MLP neurons of a small language model. Each row is named by its layer, matrix (gate and up: input weights) and neuron, and shows model dimensions 170-297. Each number is 128 + 32 x the weight over its row's rms, rounded and kept within 0 to 255. Numbers have three digits each. A neuron's up and down rows have the sign that makes its largest values positive.
A block is one neuron, or neurons of one layer that tend to fire together. After each block is what it responds to, as a language model described it from the Wikipedia text at the highest values.

L7.gate455:089086135093093131133199163094064190155154112122118163132121141141139163076170115160151129121069168100040132094121126152139069154086145197158100127129123144151133137151150156108100118167109206131158120096088154122140159073152091131157125141117094135190128114107096170145156120144106097109126110118128152171134113103129136120136111105135112148106115147153175105129124119097116133140159
L7.up455:146145116154081162152096144134156080119106105149060144087146097151154176086134118107173098113167160155128041140082100186138155112138116180169128096165155139172139119128122088128106091118075201092154211099113167133103134113133130086187088146146141124128102084149137116182098081083137149115154088126086120154125077166118157178167083139112094114134216107174162103172138084149112104147115
L7.gate486:152112102106085075097157150129143157098151099167094130107101137122126129074145136168151134107161121094109116133159136092078110207099168131145109132180171124151138094094145124119085138111097186159133161145093098139152117111134155184110081162143126142140124137085096136187145091137111081108182171084117178128104106154150067120113139117030153137127109125156156195084137140097060195112173
L7.up486:129092167155090142063193183098138061161105140077109107111116155144091140104169116142193144108159104116117150129073176160119143162164131065097160105149122158128087134119155117154129121105112144146113193127147198154158161130134136119079099138121108176154084162206111182134104144163113067118116146097089098100142107100100074106129070118104087188104149146135129147113140106126111117111121
L7.gate825:124110134108133124095091139109147095131095155099119225148165089168159149141123091153101124145089157187072100111107170145172104177123165146124096098148148148180163121112141123132142112138094152132085130128123139101144173120116074142156220157183072169105156154178101156154072118128122127075157092112167184130132121099171154179147136137124137128136132138117121160160162169142151148146116
L7.up825:107055066172092124123153092126090129147109132106145126134100179079110141114139154123125091122130107152132212144156116152094177137172154105185102132164089102095129117112128087133136183127148125160131134057120143179124107114164171118089070135169171112136133147120175133113134106136108122155115096106069126157114130202096109100182123141104192140119111147171160108150132101113098132116101
L7.gate1167:167123128177091112119103207164074121177155133095124114117124105073089089147131161131148093124126140163142159102117148131125088143096128152156156100153119118158133095128076174128084185127096152134116215160148163255110137140180138127128125108182129109085113102190147163148129103092138150141089101146112142146123103134120098077119094159121107173164116174141116130074173170130090135149091
L7.up1167:156132159093084111114153149201139110086139076123111073068080124097124076094179086167091112122126163053133154125135127191126099137099117127140148164178143156095142069131134143144113134147157171134180090138172153111081129144104179150121111137146139117107127128121148174106061105119107155160092159125130150197128110137170126110069152092071082164089127176101184175080144141106091152114149
Responds to: Coordinating conjunction in compounds

L11.gate35:135150156140128165125168127145115092110091180163129113149187087149107086129129106147173098088128132127143156086179164100131090128072122074147154142111118156055125126131088070127134091130109140140114132214105148117139140162145144108151158091147130188143080144121090117129151153150161067130126133108097122210152144129166134088126166131141161209150129152156149122131144138136093127074089
L11.up35:124137172155153129221124165129169132158099115117162146176170164095087118135043067128181137033146124154112167146108075148123126152111128113152154130133109089170111103105029128161204110098057168144137187116174112198142128122108171073121207125124181147110181105180183071111171176102135142111113094149059098149089093123055126106171112187118143170108125131123133157165082146122109136125100
L11.gate40:149127061147115087079151087122083101130094083134091137127126105050140114141170131175142125154095125136049138137130172083100092108122111102142133071136136113124139144130123105124142085145151133145165119202118146100112159107122080101148171142143089168102074127164110139087146085159137121124128130087094133164175121105103177133163157127155145145138100149122139094165121171132104122124107
L11.up40:117143166166149105197119120148144127118125117111087136193174114153194132126122148077126119170116124142124102131110105128100113151159088180150130052112149134107073155167134128168111137015134177123135179080146182107092130140100160125125106145081151166145148145152125091168160138118092158142132089202079129087119168136106185104117100119131158089121135033214153165144106153152147091175086
L11.gate231:109131215143167133085137189196125166095141201110174138129130096096091106144142162188087108150152134159105182180124108112137135175138119096118139123132090096163115065161096114133110139087121128142130197106139153125146104153142120099093185101148088171113151140184106136110141056165091132128107107123134059184134163130116133170150103140152123121077129134123114136143082143123116109068067
L11.up231:123144068127134088145157131102100074096137105069118193132101091122145129153166071138125132077077115141134118124109167146179105176132090139177097099079097089103092118094136177109165103088127116104147143186141178126100121137096191099109100076124158072111009184117182169115146134166157095159117150120154145139151103109120111089098108098164107137118113147159061119118138120132112160132109
L11.gate338:158102066117151085155158115109129149157146142146102159190183144098133100151189118119141139097124110123137122135160122094122138118090133164081139135139158088106142160106154117101081104096115148132109142174092145116177146140120107117074150143162176149152091127136191122157100093139136114170172150211035089145150173204099118111194077135085118129131128068150165078124134115136148084170075
L11.up338:143109179135147106102130151127174150103119152111145127136130184147093077099134108118127098120092125140173152125124093094151150111055154142059108114110167154104134103117107101171131124130157127140155164101129098138174150175147150095139169148190050105090082083103143163077150112093095113142121132144109074122103167103123111124130162117119176127062118144089129152094119171186159143095171
L11.gate546:132068132139079137092129117152136125154110097097135153123141108148121131176156141148092102093120094159065176097115114091115095141145112117146139065163137090143088160210129154147114188109131157156174187146151191137144122164080156156078143141154161144154093132171186124176149125125179112093123069037091120108114109177150120131145153145045066102159153139095133133124149102176199089065111
L11.up546:142083113127093137153124142198143137117122200116107129151180099137121147172149108091107191139127110112149166150132143121162134086098104070088131071166177161105123137110082176137120131135169168110118146143146126147186117141052111192152154123122113125113148155084159132136125147120151146153135132130137095148146131165108092127136161112135109084180123152105132123104136100178146143116144
L11.gate967:151093094101112103091127114119153095149080156090090070151137133086114150156141142194137145163132186172126184158126121137139104115118108105106081078134201156157136082146124161106169114117084123101106164141127132197168093146123155116086146150149113157129088170185158158162172089088121125108164160135087145217164079156094205136162158082120190182146091162141171132110186179069114154082088
L11.up967:122127154155121107150137151084167103098133151109149190129106127051114126200138101151156112123179088107135131135121085052133052146115105139140117140168159144087076175116091102148143130107186093153155214149069111194160110130063177137130130097154097089124116119146170074132118087075126158100146124074137127098181089179088140140153069128138150105126137100092176164055124170126145081094143
L11.gate1171:129090133166053146139165094122180115119089182108139142112115162124090120148094081145168124105111150156080171140065056104109115179084163201155114118164152183196201183180071157107122107132104127085105170120092164208098155098094120128104140117169193145128163156194165159157095141086154102177133103173136123119133148141116110131132167152144082166130146174116136102083129143091138074199091
L11.up1171:157102115163118120039192178168127101130159108138135147181130143109087118136084164098076154130127138147197170091069124085080115146051086132159161110147160125082168175152114125163162097157079095141137172161138118183175101143144141116144136162113098156130094102144154147141108115121150154103102144113145205128080145142074114119077124118105119110116170150125061157073187112063085113120121
L11.gate1206:157167076038158136114110118130141123103088108119198138170124126080124105142131155115100113125122146149104129129088107159187134172113206146135150070132115100126111162122141084126111154158139139194097148119086093101146151124139113156122142140125145159131129157120160181106101099112132167052131104082129108141140107184064180102128167161093139148167152165156078071123146136130133168140094
L11.up1206:143110136138173138094120147141144120173136155116166126157081127115122122094184115144113098147129150154089117073156074135175073100177107107099148095115198109088113123154196081178121180138123132104127190116107117135115117068145167129157129072124129100127078124214162138105109110113171138059123094106180091143167128193173106115071194160122111165114068127119149135155137121134128127085106
Responds to: Coordinating conjunctions after first item

L7.gate218:101138098143145148123107150069178102088066120122123161087165123071131139102114112074153111141159142175165124104161120084144146136109089061126145130096090127123145114127141098079108115198083185124154103170173091115150141100136092128095137077147080064102158116120157110121193114131109131121145133142156201103113120131100193156121166109150117130135171192157152168163099131127095060132139
L7.up218:115100152088152147133158143155151140143155158171147123103115188150106169129104172172094098171120128163074093164162117150143124140087091124172125067134151130121138149103203169165116140201172172119105119109103163139096152098113111152123158082141100107133157135138183162158065146167139148094218050137144183140151156139117124137160081136097166104098191106173144177152087105155124057207146
L7.gate263:124199076147046127101089142218160136109174152139097137086110096170139085169137147155091173143113142102066107150156112159072108141118110141175154123185088107156116135130096103107125097085096107148083181086075173042122113103112120146179084145141112085106165165092144072131111085105143128079114153086111114169043129134138099143124134197128134110080139070157124125061078190144089117149143
L7.up263:070172122090117130151112157186098135123198063142155180107108141180174131146120155122180115149153102141110186169104142141123114084109078074119133097113108135105171166101150094183093142110100113140176148168109134125161142088154138050128183117132150148087194185112088084156150075196173171146101147132113147179160104068161131140149110123132137200121149103086136146104121158101114158086171
L7.gate785:065165097148069150167121147147145100106220127129144107116122154128159117143132165144138099129156183094104117119139127126120135147146193104122169134213084157175171122111112088093133132093087130128122138079147148151108154083153089013090106109167120191108189179102067106050177138164146123100113124101104081181060117120109112113154122141170126126141089122092089060126139153174043142156169
L7.up785:066149116114093146180088158171073143119092106149161083094186127121138146115133135145141089170139159110185123065088179078152107147104144131118159124106138148093087145136105114153124131153093198058101123122110127147196118098146087147151060157134131093099168166136174177128162143163128177108181123130084198119097104156143146086104172110108154144091137137048161159115176042141092116150189
L7.gate987:147186123179116087147126115185096103138134137121111127126134165136128126149096120121129111120141179077102166080126160140136093141119094152116098087176074106160128136161083139179078113101083146159130175112083118174162116125178104087125143143153122153096133071132157139129169132185170127157086140132088142144064085125091151123184167091134153116121097115137153130169120127115077182137148
L7.up987:085190148154051129091137085125137108174076088201112116088120147102090103100147182150105060134110137153103092131140138152169103121143156133086133035141101205174102086097169174143141059095163167122148139090154139089150110158155101137120187133127108121078149103128068122099086141101115076178102110167117084101089138163094130098142129141129097085149093095120084124103096112164131106196132
Responds to: Acquisition and role verbs

L11.gate229:170160116115141180099141147167142104140147078110112165151131197127159115140093078110116091152185139071138166089170150124103099137130163105132147127127179181173105158106128126143182108143090111169119123087055182055112163165069102098127092132149122084096129126219109090075102190226153075120069186126121102114123161122086155121137174096102142109163137114196123109158146172137073088132078
L11.up229:144112097108144140121067141101102048179150121120144130119099204119107132142165099157137098090135141141169137112115082137175144166062026161092118124133115179126095162131136128144135137124119153050167136125078149157055137107090142119140117159115107113144127164154165086148119138145178139113146100151141092122104146147142170129155144138116149169107196146127105094166175095099114162126148
L11.gate349:124110131094110149133119137076186153168160186123134168090179132140084144105122151149103145080061128087141105138145171090072112210091134131099203139189158124125122147159099102154135164140110161104128203164151126156185153108112116158148111121125172189150045184152081114104082131149135153138155152108068141135070085120081111094113094167110164118178076091138097112083139139131098098164155
L11.up349:112095187147108123212124081167148095111101099156127105141101140132075087105122146109133154116158096151146118112077146145117131116082182133148112177173194154126130160059171128121104107107161120088149131116099182114122167163105114171140168179134104086145149081103099153140159101128093127095088174138118149192130088187098121176121139158149156188131135094145113106117133170147124057153143
L11.gate593:164151154167130112142158127128146113136122143161116140087123078080159176164135122185072130144090130136112141124114104095119154146137180145132156125149158145136190166193114126108169130111116174135127093164154131116089144168081097125151051171177111102115108158140121138117141164171150142116097079114134153182116026151151109164125151179107136140138134155170083145127143101125098078127091
L11.up593:110162105187103157079176143189211126136114157102151128156060101127113169148134132032157086092140108075168187091108099162135087117101112103114105123164139110093134055102100141130094190107169060134166162120159085125124123156088102123110115170162151135139059147106063131015073134119099132122111209117157138157117113136092132103155138192133112146119136121128109172113172125119159088104090
L11.gate718:178137139096067102080128080144114114102128103105123115223083104122119107171081081165095117085176193099111181155123137127136126156103126138136129130143145149103102141200152127100100130120094104187112192166160169162120184114106123115080162108114122113128116128180122141082152099168148089141148100135086121102129129125120244135071118206121190075153112144163105164074131142213076103117062
L11.up718:138111101159180079116126098134132126109144131120106134127178127100146115101123100134158152102166109111175054142157148147153090126121135143162148092140097058152162164123107123151106190140184130138111135105150104120114074204139136126099120129169112098069124169116119114123134121130088116103135160151143112130155119165100078126162108117085110137173108118096198110184160100119136177114094
L11.gate766:145098152134052140109174084180171096129150124157089156181115129123129111174167157143134036114075100147152124147102093165151105171111131144128100136156118167117150147167112105086163065126184067145143157106213161118100182147118099076132126143137126117175090152143120082078151150089132105140144062118145118139119180073127178151119146154067127104134122138180142170097132150177120143135060
L11.up766:077146101142149106089159153103164144165114073134167177161185088134085159142112129105151139029136144121130139100148128126125128150132139130167113112141133079114095096168131140159106107113144128137104175113123141127114132116137069099088139118134109107056142150156130100136098154127172113158186159121077094125164126185131073116056092133159114080147126181127138174135138087111127138147124
L11.gate813:127152111204071099165129086091176106151146089108140181140138145180136128125122146156125126125191116126070094127158170098124156188060060112167142136130077143108115132168188071157115163078133147065153150174219149157111139110083134117173103126166160106140102166111128139066154206138145099144098126094124080113108111121084196124163074161158056096109101098126090131134185141230153050161104
L11.up813:154153128166095176031136134053095193108185144107180158156154089110127128103137114137157105165157171103098152120165138129143109088112148139098057131156110123092145163130070126117159137157141103149111085160119154106171152142069176109094152186129146133169105156110133167082138117149085089151129092151155178140130102147164152193125128129177157143158174124101146114155128109136131163128117
L11.gate1061:122084094193107140121116132130169098145123091106146154163123149112139070138194144144189125142085126126121164085174101134152127149124145126158156152192107149094096209118137150162165090118138102083105180179111160123170126103178138134091129074138115151154105148123117083113114116118201078106100121176110070170117104113140152094125079133180110120163122140184146112146197144175102121142063
L11.up1061:107099108188097122122125111086145155091154175177092118115154092129164174218067158128101118162152160133170077139104123175189155151134082125156113143134151125107108125123108110075157140176143137163078098126132152120091147140101114142140113159092143095106120170143128178105145190142094128140109084119110169124135136076200124120060091177227122119138118137122105170114192107146093066083129
L11.gate1064:147078126111121140114136110081112099095174093081174095127152079142161061144164186074137134098100215094082082103141165180159155149101164128193079171110103112141150173134150148107093078167140160192173130175155101155186124125152090134198134111135106128125119143121070138131171124137175160164166160073099120151126116092129164093130150114144088060110109111198173113148125109112090126088085
L11.up1064:129107128125087162095093127117246097178133167201147133150189105143091116176167122143119130167141127198097128125112116152099112144148124121095120115103124118118156108146132136127110175086076113091133132122176171147143126080162099140082201118084149155190094126151148177127101102140125151159138122138127170120139123118140178103180155114128075156143088127167182141158160129152198100130058
Responds to: Comma after introductory phrase

L11.gate47:087202143116144141186115070105088109133195085152129106165097093121136096126094174179127104145153093093101148105194117097162180150146095145135091140106106145062136133089160147131191149081133191162132121065125140167146136147165150109097096139118095137182118115120140083106105112122120121116120092132065128139146065158084100091178115137122139119141124131186137087101123116104098168153154
L11.up47:093105121140062124159131132140093156092135129128042156099141119147120139128137132066130109138163184122141133087134128124114067126139143110164122133118127155147165183134096139099115143150129114119115127050162095162143144167080114118057154178137148109164147098062069120146140120102100085149159159082095092140103118133125116155169088113083137128098075157090151119166093154154164118094180
L11.gate116:056129143141095142127097095110147091133119122138091146096150121155094056082118147134112124147132136109129110133164167116144082129110142135145100143146144141121103180119117131136067076103171077134117080087170179179192120174126134067125163140164154067116136113097113131122116073092125123150104145097105085163087154127103143179158100159112174180157168188148137118109158116151157076185090
L11.up116:179097141207156135161174118138101142109124100157115133113076151159165136107101115113095178115116151134197166140129097127114104138103152125049091147143126137088090119114149096140091150124105147107130077085141148147164123162086136130086181197108119145158122088142089056115038123201186122091017109121156110138136160135151124131152139114074188079171142150184192132131117120140071154112189
L11.gate273:114126125190135143127132111142120099116085122095071152083158126105158109145129108155164149134113114098096154095090082122190087114137201130165138104121182154148167156158057128195099089123132116122183134108035129111157120176116053063090106187145131127107151121167072105083125151181098094133080181070104066097075089075093119163168152135132148141139105104130106081137139120164074081141129
L11.up273:119104150180165069124104144116079120133130124102144185129119149167163158115177103111149136140117057138089085148219139130137142104143155130200138141110126123029140086154096148133111187111153122089085163116121149146190142132130095188098121172163180145163127148063185115090127052118131127123121123123159100141099118094122186093137121147188105121150160162070150100150188106125142142159163
L11.gate469:106143104153078142154061144139139121114182110077119115130104158123183093150163100151114080156071161142155157138097132054141093110056155114147159149136131152128139123137099064180091163088129116120120143097113150131110185092116102116143158154166115163074132129157105075126095078134160148181108091140081116196120076121128133146153143175154147159163158167176088120082046123182146104109117
L11.up469:094093196125134115135102128148073154125079218116058166126191175150109113081124076178145135165124103083086158118137098143088184142114172067151132136156127120216155177149091117108105189096141140078145089178137114097156146107155086153114099124140093143159122099112142112114142167125151163125110110151092064112168161136128135172144121137124117167100134160127073125150088097069142109165135
L11.gate587:152148138150124179123153138125184148143161096044100135111155110112162098116126160160114128098102113038146105184167102137114130117082117197190094145128139181139131119170092157115103087088167158109100101120151184133145167130142138190145136098159115091096106105107080089171116149146209169195113056180049078108081145124119185195103152149098123131144145211119107085110090126185110191183167
L11.up587:114134107126170122197150131148093165113128137124097139098097070091111176124134160177119099125199097112134164158184117080148124123153136149153085107137124137127104133136114123182112129120171111120115103132136157169131119129119106140052185126125126168126044129119203126186125114109128143174174023110038099129127102170127130102143165166118133192141134157136151105195082147155136126154156
L11.gate687:125136145183110100140148131138144131143133078149120118104088096110091056170146158094150138124118114133056116051117146137080048119096080127154144070115118133133161238148088089067107135138107127150093092148126128113125141114199166174114136188084093101116141110160099133153173110128152104152069157073131123162061091128122134062156123109024158093150120164144078138136120135130045098113158
L11.up687:141046111098156106189071128121138127153120158164158132093115098128164151139102170112174128174117109090166133120088091106152124069135172139142087108144108126135157075126133100098078159175140144122140101142125104080201101112123137163183119098149063129118155093075081107143103121058085114156129075190106158107167152118137135118178161084131141083152147170167174124122116114123118093137167
L11.gate1001:155135121146100173113137118182101120115144087218021119121110125143153143089107158116139138086168176104116108076165179072056179144131169126136208074112120098134164126156089111080152057132161180172105088104135161144145120109200086120099150159114131199211152088141143151112082120113118141170072121150138102154114173090113179152135096110089167149127131135170160078159157155156117085125139
L11.up1001:154066121184135138119122118191131155142125170159135121092113056108181101156121138119174138111100110119193089172192119127109140111150157127138144137141097120082112171123094189156114120136169147142130056118127143163162120190142093073144175105112075166166128183097141145118124107112158107137129166065131127151103127148103141045181114155156187104186100162148111072108152164164175142194145
L11.gate1106:106158142150097071144191176147108173059136179163179139093115149099182081122143128140127127170109133114114172151117090096143109160138160116110107135191090157134118140109121116145140067127106149106036087097149157110178155155161129099145137090119105166141174113130106133168086119088110148166074082134097102124134122132118143175184118043125094127100117159206172132127080103145093135151149
L11.up1106:083144212154141187156119205144096154132122142123158164144089148129139154104123116122118149075092146148146161095102071088133150066149121100055136117153128166114069106107087148121141135086131104166138124102105178102124119104164149146088147114068076182203112059151126139186127140077105156130138102133140151130146150167128117099191136062181164152102173163176188167159068092077097140140185
Responds to: Prepositions after membership-change verbs

L9.gate650:127087069153125138146149123082121133115107060092177167141140102181124088169112129064119203150140128032120101063124120102098145123123164122170143138144159118073150142144106129088150136116102150195163107137118137164111144140131106105178111149135138134110126125136147133102143129106144165067131063129099117159138177167132115152180132132037090182135081145100104101118156148129087111141143
L9.up650:133119127090074132149170144128112063147140105134137136128113130151146164138202102167138108099167137116086089124159114106118128136187149153112138089151156132111090137192142170106118153122123121161109139086155200151165134144109125179176068158111150146129128104122131109089100187096149132163124140133152177143139141137139180169145144108134141110165141080127119153117136083076077128128112
L9.gate1016:157218056138125128120160148079117128135105177193094125109079150136169097124105175149108154150095071070089115133159125092118138134141129153153146136154090131162117148115086158066129127120038139122189142071134166116102107145133083098162192121129118108147153097128111089070138117090120096074121035126137127122161145092117120160119169130105122108105118120108207112107060146110146138142120
L9.up1016:176095134059132112103160154149097112092070127069096120144136048118174067135155084094118074156127142088133137084162137123143147084155161104164117096105151126149108165136129108100125097124138138106118103154091146136095158102146071110164137106119131099110093110174104076078119128078103102132145125158067148136207110115185130155112206109072202100118118196130140170106200176114158174113089
Responds to: Abstract head nouns

L7.gate13:171110077220136142057141155122163159170143100153132171142212106171137132086073148166166145134139065166097130063149098092125147136117129120135123096154128101156160110135076096172121093132170171150120189139149139124163129113122094123095086101157101097117114148112091070129111073203131064157097131144072087097112140089103100130188082144130087051145118109152123128108080150146160099146090
L7.up13:140084129144116130118189099171151175173156157083130164186180097159106103176088136090129109209110141140112208123131098150146158087148135117116170147075201130105162150138060074125097149126134115121140138158173130158148129095150160094185128101151085090093165106123079056089126107169149130105159095148065165141205112157130159102139150116098094132087130188129090126041091101143098071082060
L7.gate401:118126062186150154122150140099151074147200104057105106179127130120098078196101176095130138159124175159077113123157154144110128192144105104135173111136136155186127147120099101099118127143140142136165180151163155122074068145147157086100152140125107140122056126140161098144138084139152134171101126143117143149083101107088130114176077076199146097138117140152119139122127147175105142079048
L7.up401:128108142141092156115207110146198139166044160118123140124106159152160113117123098127146119160128131123172158079138142161112095135123112157171176079117102123104066164103119114136161114121097165091126129098138120119133124167114115057180165116146112087134114126116099132102181087156122075086074103129156072135069124174083083135090104156142110131129108093163125127175128164176104106087144
L7.gate1006:125125200210131123094121072152132104144149102107144129158113137130085119196180148173051150121125158126109137110098138104122167101104106140132142134145172141143186101085136094155096132066100078166203145129134110092177095110117163148132138145120155163121082140116146095142112116141101139163102122081066137210129080131153160106132137119097139089149144058132134120085133153171163144109073
L7.up1006:129136181093118139182099140121207159131085143155157093140187158164089101049139123072190178136106109155121059093124150131106175103141118128101172088114122161135134132139150156155071121129153130137138153156092107161166113135138155096090162106129131109119137091144102102074108057134119117107148138104085092072164119138099099140184095112098106125149129151170144141093085093135132157062133
L7.gate1145:117123139099122120132148116101155143057120104193144099145099128153073085088096143103138122108136105160109148062200087157110063156129156206178123097123166101165128157094135140090108140151172089093173164176171170108124130071149093100129193142118088130131099125122159113150136111088145127132094136166094141181108130194086175133096143112077106130111087065155116114136095201163143086112149
L7.up1145:094149142199107161135078151081106115108127112109117167149182148085082157196073142107101127115091063099080165110161173038143150111110076116178125109109161104179131107159141144144124170131081169165167126054111153145150125125146171105128185110157117174077110165143127119153119152142135120105123119144107113091118126123105087093139132144159136141180109168146135116139109089154142152110120
Responds to: Clause-joining and after comma